Weights of a small transformer language model: width 384.
MLP neurons of a small language model. Each row is named by its layer, matrix (gate and up: input weights; down: output weights) and neuron, and shows model dimensions 144-271. Each number is 128 + 32 x the weight over its row's rms, rounded and kept within 0 to 255. A neuron's up and down rows have the sign that makes its largest values positive.
Before each neuron's rows, "fires on" lists the tokens most often at its 100 highest values on Wikipedia text that the model never trained on; "fires after" lists the tokens most often just before its 100 highest values on Wikipedia text that the model never trained on.

fires on: "–", ".", " |", " −"
fires after: " 1", " 0", " 2", " 3", " |", " 6"
L4.gate530 [179 128  81 140  70 124 104 116  77 173 179 174 127 142  91 102 116 146 212 181 130  93 113  98  74  98  36 137 123 139 203  62 150 146 140 179 199 130 152  97 173 100 106 161 139 117 106 138 161 178 127  86 180 150 134 125 219 122  66 151 120 159 123 115 186 110 115  88 132 126 116  87 144 208 144 190 101 161 117 160 140  90 131 102 142 112 148  88 125 113  74  85 139 121  91 129 121 213  81 130 130 138  92 114 146 159 104 136 141 200 118 148  39 150 138 162  98 102  81 122 152 100 102 125  94 105 138 123]
L4.up530 [179 134 119  80  99 158 130 140  79 153 173 140 146 129  86 150 154 139 195 142 107 123 140 148  77 105 100 128 118 135 185  53  94 129 130 105 197 119 138 115 155  96 101 157 115 104 108  74 179 151 104  72 171 154 141 192 131 107  93 159 106 157 119 155 119 146 189 114 126 144 131  77 148 200 146 156  91 160 139 169 152 118 157 129 182 113 123 101 168  97 112 156 145 122  95 136 116 198 114 115  87 127  97 116 130 155  65 155  97 152  79 112  90 129 143 142  98 100  49 139 136 105 122 114 108 127 175 147]
L4.down530 [ 86 224  98  95 108 137 187  80 127  88 159 148 138  82 173  97 155 165 127 143 115  98 109 120 111 153 127 103 107 176 114 150 111 143 155  61  98 102 139 145 120 110 130 101 143 126 113 134 141 118 127 202 147 129 194 123 153 118 174 137 103 135  89 165  75 128 180 138 140 166 179 110 130 133  99  99 134 163 107 112 131 147 153 132 151 134 171 175 190 169 101 121 157 211 110 150 100 101 133 152 147 130 151 186 125 129 155  83 150 139 128  88 133  97 141  93 162 224 141 129  93 144 156  70 121 137 125 119]

fires on: " |"
fires after: " ", " —", " No", " Yes", " 0", " none"
L11.gate154 [183 114 114 168 115 117 144 117 134 149 127 141 102 126 127  97 135 115 152  76 127 122 137 165 148 133  75 140 127 120 116  90 131 138  69 137  95  70  56 112 143 132 129 136 158  92 132 109 106 118  56 120 136 127 169 183 181 139 145 108  64 179 119 120 181 159 144 117  64 153 107 114 110 146 214 138 157 134  85 159 181 137 118 101 169 100  82 119 107  96  85 158 144 100 100 166 161 150 139  74 126 158 156  54 139 145 148 144  94 192 203 107  83 174 136 166  87  98 175 153 136 142 117 114 132  93 139  67]
L11.up154 [115 110  68 112  50  96 145 118 190 114 180  71 151  84 140 147  82 117 145  80 137 187  98 115 113 136 151 151 183 200 119 124 126 123 116 148  90 130 186 152  72 129  75 105 130  86 140 213 120 147 113  98  89 173 148 114 138 207 151  79 166 136 153 150 136  88 114  90 131 160 123 123 209 209 143 124 170 139 129  97 115 132 137 131 169 124 125 144 115 143  78 154 124 151 115 142 147 153 161 119 141  67 138 178  80 136 228 101  94 120 118 135 116 132 128 155 191 128 145  98 130 162 127 129 126 173 120 135]
L11.down154 [172 127 158 149 175 112 146 123 146  85  88 156  90 125 125 121  88  88 142 101 146 118 118 220 144 141 146 124 156  85 131  92 114 111 140 149 135 112 125 107 178 164  65 135 129 147 130 143 123  94  89 100  91 140 148 116 121 121 150  84 104 126 164 112 160 166 104 181 166 128  76  84 103 129 109 119 198 106 174 117 123 174  99 129  80 124 117 146 156 177 145  97 126  97 120 128 126  77 111 186 112 128 137  79 119 120  49 178 119 162 110 165 149 125 102 127  80 105 115 123 158 145 110 203 105 122 125 120]

fires on: " 2", "1", " 1", "2", "0"
fires after: " |", "–"
L2.gate293 [125 106 116 119 115  72 113 141  82  66 114 180 100 126 146 104  91  90 113 112 118 161 105 106 160 116 127  86  95 115 186 108 118 176 128 148  86 153 123 142 145  68 132 180  94 124 153 114 111 163 179 142 166 168 128 147 103 127 115  90 136 168 138 112  89 126 151  81  53  64 117 199  34  95 106 149 105  99 109  89 122  79 147  88 103 104 179 170 122 164 144 139 137 132 146 182 140 140 136 192 153  99  91 110  90 228 139 129 182 105 102 126 108 136  96 120 119 137 119 154 114 111 167 121  70 123  72 100]
L2.up293 [142 164 118 116  94 116 129 107 123 104 147 156 162 109 118 100 101 147 110 171 105 139 161 128 137 148 170 109 171 161 120 140 155  85 194 172  89 166  96 132 123 193 129 161 139 134 100 131 126 140  93  96 144 130 177 149 136 124 165 115  81 127 145  64 113 120 156 138 167 116 126  99 108 144 172 110 114  64 109 201 166  71 147 138 145 167  98 145 115 102 149 103 128  75  97 128 174 150 109 151 133  30 169 117 120  92 131 116  95 198  87 145 154 124 164 116 171 105 101 134 151 136  73 172  94 148  91  95]
L2.down293 [144 170 126  87 155 120 115 146 121  96 131 126 182  68 127 120  90  95 136 158 135 107 118 126 107 134 114  86 125 121  90 146 136  79 103 158  99 111 147 161 169 103 125 102 101 149 118 152 104 121 105 134  73 125 123 136  68 144 143  58 157 133 172 147 145  97 215 124  66  80 126 149 153  93 131  82 145  29 124 129 132 144 117  72 108 129 113 139 112 165 121 122  97 172 223 180 214 121 164 115 130 109 134 184 144 137 114 140 124 159 114 116 126 123  79  93 128 121 152 115  57 136 148 126 102  91 116 102]

fires on: "–", " $"
fires after: " 1", " 0", " 3", " |"
L4.gate955 [146 154  34 206  96 106 113 110 122 101 150 179 120 166 127 103 105  96  55 181 138 106 151  61 126  90  82 142 108  93 125 126  83 149 147 198 123 170 137  84 169 141  84 175  78 153 123 145 206 139 100  64 162 105 115 107 149 149 116 153 128 121 142 111 190 135 159  88 161  83 118  73  78 212 183 210  99 151 140 162 136 124 190 118 145 177 144  80 152 148 115 120 133 119 156  87  95 135 128 142 125 101 137 156 112  98 107 112 134 145  80 166  86  89 104 118 131 137  43 116 165  45 143 124 146  90 118 119]
L4.up955 [187 108 180 141  97 145 109 143  87 146  87 156 114 130 107 196 168 124 166 123 116 151 121 132 124 184 120 127 146 116 187  51 158 136 187 183 105 187 179 123 155  44 148 148 106  88 120 112 112 131 136 125 122 107 120 130 112 142 119 148 102 168 105 118 131  63 132 105 162 107 138 118 157  90 155 110 129 116 111 153 152 138 202 138 162 132 121 106 162  81 118 152  82 124  93 192 117 125 115 191 148 137 137  66 161 199 154 141 150  91 105 118 147  82  85 178  68 107 159 175 118 123 126  88  92 182 140 139]
L4.down955 [ 26 131 156 124 137 137 137 136 100 129 148 128  54  79 164 162 202  97 188 150 110 131 120  95 129 192 131 106  94 114 178 117 111  97 145 130  75 185 172 145 123 113 199 178 119 103  95 105 129 185 189 145 147 121 169 137 155 131 148 125 112 100 112  82 147  86 122 165 118  84 126  94 172 154  48 148 143 122 133 133  96 155 149 137  77 121 105 120 132 158 173 131 149 119 159 145  88 178 120 126 141  87 145 129 107 151 170 127 181 134 133 123 167 108 104 129 152 109 141 150  93 127 108 141  69 124  97  89]

fires on: "\n", " |", "|", " Total"
fires after: " |", " 0", "\n", "|", " "
L7.gate347 [148 122  72 156  57 117 110 124 139 143 159  78 144 110 151  97  96 168 106 164 152  70 177 147  83  97  40 153  94 170 155 146 132 124 196 214 141 161 124 165 131 139 105 146 118  96 131  65 103 134 114 148 127 142 149 174 204 143 149 129 121 131 161 133 164 135 120 124 122 119 133 141 100 167 157  94 103 137 105 142 120 106 124 152 169 125  73  87 138 130  84 103 158 121 182  81 117 182  92 163 139 108 120 109 123 177 185 189  87 112 110 154  84 171 124 161 119  80  71 144 183 181  86 138 153  74 127 143]
L7.up347 [151 138 102 145 114 121 158 136 173 111  78 130 120  83 161 106  91 127 103  73 115  62 177 135 114 148  77 182 166 101 140 183 123  91 133 114 138 137 114 143  98 161 176 145 104 159 138  71 128 111 135 133 134 163 143 164 136 161 147 102 120 145 144 196 181 169 121 136 158 170 157 124  88 156 145 145  89 113 124 141 189 114 165 127 139 148 153 138 134 126  63 164 132  88 172 125 140 104  59 160 131  53 132 127 140 156 146 163 113  99 102 108  40 125  87 129 151 149  66 115 143 183 142  57  85 104 112 155]
L7.down347 [124 142 151 102 155 100 167 190 148  97 102 200 147 133 158 166 103 132 129  74 127 137 121 101 152 138 114  98 219 122 129 111 139 124 176 105 125 125 202 146 142 177 106 123  83 111 158  63 159 122 115 164  86 158 172 119 129  81 126 125 125 168 142 128 147  98 152 147 126 195 176 129 139 100 165 156 111 113  94 108 175 132 127 144  68  86 109 136 141 144 155 122 156 166 122 127 121 135 105 148 206 128  95 133 116 112 105 152 163  89 109 140  87 113 106  63 108 137 126 128 113 131  82 123 103 145 125 141]

fires on: "===", "|", " H", "N", "H", " N"
fires after: "\n", "°", " +", " the"
L9.gate35 [118 126  86  78 136 105 109  80 107 156 115  59  74 146 162 125 176 130  77 141 104 162 107 119 208 119 115 103 181 145 139  89 159 133 129 131 208 134 113 157 115 125 178  89  66 140 131 122 113 129 112 129 119  94 111  78 172 153  85 131 138 155  98 123 130  46  94 125 143  94 135 182 105 123 137 195 157 150 159  92 127 104 114 119  83  72 150  75 103 113  94 140 121  90 182  69  91 103 116  86 119 104  77 131 154 118 212 144  85 184 136 139 148 133 133 139 111 130 119  96 124 128 104 152 166 153 100 139]
L9.up35 [ 98 127 146 102 127 100 174 142  95 148 104 125  97 117  93 129 144 138 131 124 155 158 165 113 140  68 183 106 144 151 208 163 152  51 113  91 168 113 115 152 145  47 188  67 121 148 198  98 144 173 147 144 142  84 121 119 138 141 140 159 141 111  49 134 109  68 103 105 109 122  81 141  96  68 160 111 125 179 132 183  94 119 143  76  69 102 154 149 177 186  91 113 155 150 128 117 124 163  93  82 112 158 119 150 114 115 139 156 115 106 109 127 163 145  61 173 122 100 132 168 123 129 178  76 134 136 159 146]
L9.down35 [134 148 142 161 107 166 130 153 115 125 161 132  95 113 195 160 154 199 139 138  82 139 171 152 175 137  60 103 172 156 161 112 156  66 100 158 149  60 172 128 150  87 110 142  97 135  87  99 128 136 160 124 127 180 215 126 168 148  95 146 131 149 164 154 125 137 147 149 136 125 206 147 138 117 167 129 122 121 137  86 123 113 105 138 143 168 179 123  78  82 137 114 129 180  65 149 107 163 124 153 133 111 106 162  63 144 182 127 126 119 145  86 129 189 142 136 138 145 122 171 110  98 110 143 117 179 150 109]

fires on: "|", " (#", "\n"
fires after: "\n"
L6.gate363 [104 105 116 125  91 134  76 153  71 107 130 126  95  94 155 117 121 112 158 133 173  78 193 117 102 121 118 157 112 127 168  97 145 144 104 156  66 158  84 128 118  84 148 162 138 162 184 125  93 130 136  75 122  63 181 172 163 125 136 155 140 162  86  64 148 131  83 154 106 128 116 121 107 167 141 133  79 103 109 138 106 124 110 117 110 107 145 153  91 180  97 126 115  74 140  65 139 173 117 119  76 161 139  65 137 100 142 165 131 155 165 201 115 139 153 111 126  36 142 163 175 153  74 128 157 100 158 133]
L6.up363 [ 77 123 161 131 163 174 141 154 101 125  72 133 191  47 164 176 165 132 158  65 142  97 125  87  96 173 141 151 161 121 112 102 145 110 115  85  81 107 118 143 164 154 135 103 206 156 161 125  86 119 151 151 124 139 137 166 114 131 155  93 142  85 129  99  88 180  72 166 119 125 183  79 125 166 125 106 137  81 146 140  93 143 130  79 144 177 115 128  80 222 164 171 162 113  90 156 124 116 192  93 108  83 177  94 182  89 128 100 159 155 170 161 188 146 161 124 158  65 165 134  98 193 113 102 149 152 128 109]
L6.down363 [116 172  90  80 141 218  69 144 107 120  74 183 145 103 164 173 115 124 129 152 137  78 116 141  60 174 111  74  88 141 115 124 156 131 121 131 160 148 164 136 103 161 153 110 123 145 145 120  95 159  96 158  79 164  86 168 178 159 132  86  88 180 110 191 142 135 101 103 151 117 128 108 153 139 151  82 129 144 101 116  93 157 116 152 196 143  89 148 116 126  89 106 112  77 131 123 151 168 114 143 184 129 134 195  92  76 201 172 120 123 149 131 136 166 138 140 168 178 112 121 126  70 124 109 113 166  98 125]

fires on: "–"
fires after: " 1", " 6", " 2", " 9", " 7", " 22"
L2.gate312 [190 121 124 135 157 139  99 214  76 143 165 126 123 140 103 150 130 127 168 146 114 135 112 116 124  93 150 131  63 150 160 142 121 132 156  83 124 148 130 136 190  85 107 223 162 165 103 155 142  92  79 157 127 125 109 122 178 114  88 159 150 127 109 122 119 122 125  43 145  78 119 108 125 188 139 129 121 153  77 157 113 109 167 133 134 131 142 148 122 135 120 118  95  85 100 103 167 151 137 153 127 134  93 162 134 139 138 128  87 135  28 113 123 127 131 157  87 114 123 138 168 131  61 133 154 162 155 159]
L2.up312 [195 154 142 163 163 120 118 184  81 186 221 130  82 126  88 162 149 122 121 115  94 127 131 158 142 101 116 166 101 125 177 137 134 127 166  73 108 109 164 180 167 106 109 159 140 149  78 130 125 154  91  99  90 156 144 132 172 153 110 138 123 129  97 194 152 143 144  69 159  70 109  78 148 180 148 117 143 163 116 119 133 123 172 117 134 165 154 103 120 102 110 102 120 153  85  84 166 135 162 137  95 158 129 194 117 136 107 114 114 113  60 108  85 116 120 170  80 146 117  91 142 129  66 102 127 127 134 147]
L2.down312 [120 111 113  79 138 153 197  94 139 120 116 107 140 152 164 160 131  73 115 161 113 109 107 127  98 140 102 153 102 101 166 154 144 126 113  98 162 128 127 102 146 118 101 149 138 130 110 135 166 110 114 100 139 127  90 130 137 193 128 142 110 147  68  79 180 117 103  90 121 114 115 126 116 186 135 173 132 136  87  89 176 137 155 124 126 119 171 143 169 104 131 109  73 124 135 178 153  70 151 158 135 107 133 178 131 155 131 112 159  73 106 119 105 137 112 173 134 130 126 129 126 133 128 178  81 109 171 106]

fires on: "==", "===", " zone"
fires after: "\n", " Time", "-"
L11.gate462 [136 149  60 154  98 121 150 163 135 150 119  96 150 153 113 150  82 119 132  64 135  52 120 130 119 131  88 109 112 137 125 119 107  99 131 100 136 147  40  78 110 181  58 128 135 116 147  95  83 116  76 141 104 139 125 139 112 122 170 143 139 177 191 137 166  93 113 120 113 107  97 184 155 118 149 104 130  94  87 192 149  95 113 110 120 128 148  72 164 107  93 169 145 127 176 150 142 126 154 108  97  77 117  72 108 134 206 128  86 149 116 101 152 132 154 130 123 116 157 138 145 208 142 123  64 167 118 142]
L11.up462 [133 121  44 109  76  93 193 156  93 121  98 122 135 145  80 180 128 107 111 135  64  78 132  89 148 128 130 113  91 138 101 131 173  87 142 129 136 143  98  79 157 179  67 114 108 138 110  78  92 175 158 181 144 155 129 112 121 146 170  63 166 151 154 156 157 138 155 106  93 101  84 169 138 111 147 114 131 108 120 180 131 147  87  71 110 176 114  61 106 149 109 166 162 139 155 137  81 151  92 138 108  76 136 110  98 103 149 136  72 156 209  85 139 156 193 117 117 150 158 182 117 141 140 133 126 154 129 132]
L11.down462 [127 140 109 155  90 139 109 152  47 155  86 121 100 154  58 190 149  56 104 134 115 127 144 121 146  63 196 183 160 114 165 136 119 121  65 101 123 131 190  94 133 120 144 113 108 176 193 113 179 210 201 102 163 125 120 135 115 151 144 125 134 148  76 132  98 153 142 162 120 114 126 158 143 136  82 138 109 139 205 114 175 136 150 182 175 119 147 184 105 119 120 112 149 156 121  69 110 120 135 182 120 151  95 195  42 148  57 174 177 138 140 135 121 125 171 149 120 153 146 136  24  97 174 146 127 109 160 135]

fires on: "–"
fires after: " 1", " 0"
L2.gate317 [165 168 126 143 133 130  75  87 106 126 127 185 105 124 110 155 129  78 128 120  75  90 171  98 141 135 107 162 139 117 161 127  56 115 126 192 117 128 130 107 135  49 129 161 147 172 106 107 125 132  79 139 148 151 125 155 158  98 158 189 166 160  89  78 122 132 138  47 143 109 123 103 156  82 166 114 139 103  85 166 162  85 143 116 122 142 149 152 155 108  98  79 139  57 111 126 164 156 125 141 107 170 130 105 177 136  94 131 105 159  87 148 136 170 153 115 109 125 121 105 168  76  56 150  73 134 168  63]
L2.up317 [178 152 134 140 158 111  99 131 189 117 136 118 142 113 145 205 128  98 129 154  85  93 146 116 142 129 121 146 144 110 170 186  65 116 126 192 114  21 121 123 161  88 140 177 151 111 130 120 127 117 107 136 107 222 132 139 161 135 122 127 146 129  66 161  94 107 128  60 141 112 120 105 143 127 162  97 121 135  76 148 146  50 213  82 188 165 144 152 130 110  75 107 175 140 114 167 147 157 130 138  98 135 155 111 236  95  71 157 137 151 129  96 124 190 154 142 107 163 121 120 127 113  81 119  79 114 112  81]
L2.down317 [113 158 154 111  74 119 118 110 115 112 137 138 109 133 117 170 113 120 147 193 135 140 107  66 138 127 149  71 129 151 127 115 152 110 130  93  77 146 124  60 123  99 153 114 113 104  96 108 136  91 177 159 149  97  95 155 121 196  97 147 108  99  87 117 131  96 165 139 130 170 129 106 138 116 115 160 122 140 116 137 103 147 140 102  96 129  76 112 162 126 114 162 131 149 119 115 149  72 103 155 132 117 131 136 117 182 132 114 139 137 135 147  85  93 137  97 136 163 162 114  94 140  94 140  88 129 137 102]

fires on: "==", "|", "\n", "===", " =="
fires after: "\n", "Cast", "|"
L9.gate1022 [117 145 108  91 144 123  59  88  77 132 136 132 119 119  94  97 106  70 131 105 107 119 143 133 188 153 110 106  77 147 209 195 137 100 100 159 176 112 107 165  94 159 132 155 133 122 149  94 106 112  53  86 123  91 126 182 153 109 141 180 137 183 106 181 165 120 158  94 131 130 138  98 151 129 133 152  60 117 136  71 142 105 118 162 138 142  75 132 122 115  58 129 116 141 102 175 126  93 124 122  43 130 122  89 133 111 124  71  75 130 111  78 129 103 141 149  52 108 176 138 104 112 116  93 181 141 105 117]
L9.up1022 [ 97 150 117 129 144 158 195 156  50 129 131 126 127 130 117 132 127  98 178  90  88  77 102 127 132 157 136 126  43 150 187 164 133 112  89 120 116 126  92  31 120 151 150 103 126 107 126 130  81  97 124 125 119  29 147 197 144 151 115  80 142 107 145 155  91 119 134 140  90 109 106 103 165 116 170 102  95 133  95 186 175 106 114 112 121  99  63 138  67 216 114 181  96 130  80 116 151 138 105 119 159  81 181 110 110  92  79 116 119 106 121 129 173 134 139 144  57  37 156 140 125 153 123 132 215 117 186 149]
L9.down1022 [153 105 173 133  94 196 134 176 134 125  96 163 121 118 168 178 119 138  86 142 162 125  96  74 119 137 149 148  94 107 177 121 108 196 150 113 173  72 118 126 171  88  91 131  80 150 154 164 133 154 136  98  66 160 118 116 138 132 124 114 109 175 129 144 114 118 112 118 114 144 178 169  76 105 130 160  80 135 141 158 130 103 117 121 136 163 163 164 181 117 150 135 123 181  93 129 107 125 162 117 114  84 106 169 104  95 170 120 115 109  49 101 174 165 176  90 195 166 137 164  96 163 154  89 120 107  92 134]

fires on: "\n", "History"
fires after: "\n", ".", "|"
L9.gate315 [102  93 111 134  89 109 106 184 108 192 112 163  69 102 114 169 104 159 156 143 144  80 141  91 134 120 118 147  73 162 110 129 105 107  86 126 120 163 133  77 106 138 123 160 124 141 131  89 136  99 131 126 116 133 112 111 198 191  64 105 167 197  94 157 167 124 129 125 124 136 143 178 141 122 177 198 183  79 207 182 149  92 145 160 149 101 111 113 101 129  97 137  76 113 157 143 101 161  82  21 101 112 100  76 115 146 124 129 129 214 115 138 116 150 110 118 127 116 181  93 139 185 127  85  89 181 123 117]
L9.up315 [130 135 189 149 102 105 133 169  92 156 116 176 102 100 141 183 137 159 135 110 124  95 147 110 134 145 128 145  83 133 125 152 185 139  86 104 116 106 140 104 134 172 105  64 161 177 153 146 137 107 137 134  82 127 168 157 112 142 101  69 189 158 118 224 130 204 143 160 154 119 166 177 170 174 157 154 133  93 190 205 120 124 143 185 179 120 137 144 101  96 114 127 119 125 147 163 117  86  85  85 121  63 129 122 136  49 101 137 129 103  90 151 123 170 153 158 150 149 121 123 105 157 175  93 163 165 133 166]
L9.down315 [186 136 170 130 126 109 117 164 106 140 102 135 139 126 111 157 131 147 124  97 135 132 169 129 105 170 168 121 136 132 176 165 187 104  93  84  81 103 130 104 148 164 130 152 120  99 100 133 145 181 160   8  95  76 123 117 114 168 138  84 153 150 170 143 119 146 121 144 134 134 177 150 147 109 129 134 147 126 143 169 183 108 136 114 112 168  81 114 142 122 141 163 127 146 134 121  97 139 132  98 170 101 190 128  60 142 103  58 136 145 109 151 155 200 131 130 127  96 165 130 133 104 103 147  78 147 107 137]

fires on: "–", ".", " 3"
fires after: " 1", " 0", " 2", " 3"
L4.gate436 [123 166 128 126 146  93 123 139 145 113 169 190 134 159 123  96 156  93 163 163 138 117 151  91 129  52 146 128 119 126 154 127 143  72 180 164 111 192 151 100 182 101 116 182 102 156 148 103 129 141 136 140 124 162 136 105 158 143  89 124  94 147 109  68 133 158 150  84 131  59 106  88 105 151 141 198  89 113 170 130 125 126 128 135 161 169 147  98 108 115  93 135 122 100 110 104 140 162 157 191  94 114  90 133 153 199 156 122  82 130  59 163 123 155 110 155 116 109  61  86 129 143  96  92  89  68 133 126]
L4.up436 [ 99 169 123 151 196 131 119  95 154 202 157 124 107  97 149 120 158 147 129 140 155 180  80 142 102  99 107 139  62  85 171  99 219  86 172 105 153 188 156 143 121 118 139  96  80 101 133 114 164 149 140  99 121  99 123 114 117 146  80 147  83 122 135  77 130 106 139 100 111 171 100  95  53 208 166 160 140 190 175  89 148 135 123 173 129 137 172  54  94  85  95  85 175 118 142  64  86 137 173 143 101 106 109 146  82 152  91  85 121 132 111 133 152 100 118 167 133 127 103 141 104 128  68 109  72  93 114 167]
L4.down436 [114 121 101  77 191 114 122 151 136 105 163 121  93 125 132 125 142 187 117 131  79  55  99 129 100 179 164 157  84 108 139 142 102 131 127 141 128 125 142 154 190  98 144 164  66  76 151 157 184  99 145 107 155 104 136 102 167 138  92 203 145 154 134 127 154  62  53 110  96 128 143 107 136 163 130 119 174 132 139 204  87 151 143 115  68 139  92  85 188 117 112 100 112 153 134 138  80  89 127  94  95 125 171 129 131  92 152  75  98  99  74 139 153  73 139 197 145 164 131  89  92 103 118 128  66 151 172 122]

fires on: " 2", " 3", " 4", " 1"
fires after: " |"
L2.gate678 [ 58  84 131 125  83 142 127  95  92 117 112 158 111 222  85 128  96  87 116 142 140 113 110 101  84  90 164  99 128 130 154 102  98 131 139 172 144 194 111 154 207 119 118 186  92 133 150 116 126 157 138 125 146 107 129 132 134  95  83  95 133 166  89  82 128 147 136  29 121  76 162 128 116 121 137 116 106 126  94  72 122 115 120 104 139 113 168 142 104 164 190 127 116 117 169 164 191 144 127 156 179  59 106 172  90 202 127 115 154 118  90 149 167 111  97 134  80  91  95  95 169 144 141 150  69 154 169 140]
L2.up678 [105 167 157 131 194 123 161  68 128 124 129 138 127 140  91  89 164 100 116 176 142 106 123 104 117 125 172 104 116 120 145 152 169 165 139 145 171  85 155  64  76 166 160  83  64 153 114  99 110 164 119  57 117 135 174 153  65 127 160 130 132 147 114 196 148 151 134 119  86 177 159 167 131 114 183 121 117  64 162 181 110 134  87 194 148 133 105 108  83  83 118  59 197 150 108 102 162 109 138 137  63  93 154 116 176 137 173  74  76 157 108 137 138 159 101 138 124 169 121 114  75 194 127 107 107  79 158 149]
L2.down678 [136 148 152 185  71 175 100 133 156  95 151 142 103 126 149 160  74 138  98  63  96 130 181  99 147 167  78 153 153 175 137 141  80 108  91  84 126 124 107 154 138 100 150 123 100 158 107 130 160 137 112  27 172 145 200 133 120  99 113 140 138 123 177 146 131 115 145  93 116 117 139 107 105 163 140  63  95 111  43  95  68 121 134 154 128 114 153 130 172 112 105 162 148 108 142 133 127 149  86 113  76 133 155 141 176  77 144  78 115 144 127  82 143 106 147 160 128 152 119  89 143 140 115 116 158 145 123 161]

fires on: "%", " 3", " 1", " 2", " goals", " 4"
fires after: " |"
L5.gate85 [164 148 103 188 124  75 103 119 100  80 119 185  84 137  96 111 105 118  96 156 158 152 179  94 138 123 135 137 100 141 133 153 159 164 142 181 122 213 132 153 143  97 140 183 127 134 103 105 153 128 103  69 167 150 144 120 111 152 180 156 101 227 105  91 168 117 179 104 146 137  83 158 129 152 136 148 141 119  97 147 148 100 116 186 165 145 153 124 127 152 111 121 137 130 125  74 148 194  74 197 117 140 120 165 129 138 177 139 149  77  73 147  50 180 111 133  87  94 113  94 132 109  61 126  57  86 162 101]
L5.up85 [125 149 129 181 149 112 142 151 120  74  93 188 152 140 157 137  99 111  95  96 141 182 117 104 133 145 167 144 146 122 111 147 117 187 158 109 106 149  72 105 193 148 142 136 141 168  98 171 123 101 115 134  99 134 126 159 112 134 197 116 107 128 131 117 112 129 158 154 174 118 172 159 153  71 130  99 184 122 143  94 162 124 143 147 152 176 120 127 128 102 178 107 136  50  84  91 171  92 115 163 128  94 121 147 151 126 111  90 172  92  64 157  93 155 132 155 158 157 113 107 130 164  75 126  83 127 109 109]
L5.down85 [ 97 155  83 138 160  95 140 123 122 139 146 136 117 124 158 122  73 113 109 143 167 152  94 157 113 126 117  83 145 112  95 137 166  72  78 137 164 162 151  99 161 159  96 114 134 117 131 153 214  58 117  84  53 111 144 143 154 142 105 103 144 159 150 122 112 110 123 170  91 152 123 144  82 105 163 112 160 150 115  74 149 100 151 168 113 155  73 173 112 161 111  99 153 121 127 126 160 143  93 113 113 114 146 186  85 151 173 110 134 151 102 124  90 114 135  90 144 189 179 103 118 146 108 144  91 159  94 174]

fires on: "°", "–"
fires after: " 1", " 3", " 88", "6"
L2.gate410 [131  94 122 135 142 108 101 163  75 173 200 185 114 133 126 151 135 116 118 115 112 107  93  80 128  74 140 102 109 141 134  90 153 130 144  92 137 198 120 146 183  80 153 184 125 132 100 130 200 159 132 189 166  98  96 150 149 130 110 141 138 142  87  61 115 151 146 104 144 105 144  80 148 163 144 134 131 154 159  96 158 124 177 104 135 156 166  95 127 116 116 103 130  58 109 105 212 159 148 117 138 127 113 158 145 161  94 132 121 150  65 157 124  98 165  76 110 125  67 133 173 100  63 123 110 108 146 104]
L2.up410 [120 168 172 115 123  82  57 169 189 156 161 159  82 153 107  92 131  90  58 110 104 106 104 117 111  90  80 139 215 103 120 134 126  99 179 132 141 112 100 111 158 102 109 109 117 136  99 105  85 171  48 151 151 195 108 109 116 150 163 105  93 181  91 147 109 134 136 140 150 106 120  60 186  71  86 100  83 104 103 120 154 123 106 104 117 159 166 147  79 104 127 125 104 102 103 109 123 119 136  96  87 175 125 167 130 150 115 161 123 114 160 154 102 125 201 176  51 132 140 187 149  94 108 154  95 149 124 122]
L2.down410 [107 128 150  68 149 120 112 119  88 159 174 141 143 142 135 148 128 147 158 185 157  73  90  78 118 170 154 134  90 124 115 129  89 158 179  75  95 127 171  77 147  54 113 172  74 137 126 141 146 129 118 138 128  95 113 105 120 166  92 178 127 113 105 106 155  98 169 161 112 134 145  96 130 129 110 166 142 161  95 114 141 155 162 145 123 119  75 136 165 140 143 133  94 139 104 123 121  84  99  79 135 126 149 127 128 180 173 122 105 110  80 153  99  91 184 135 123 131 123 147 105  75 129 142  74 147 150 134]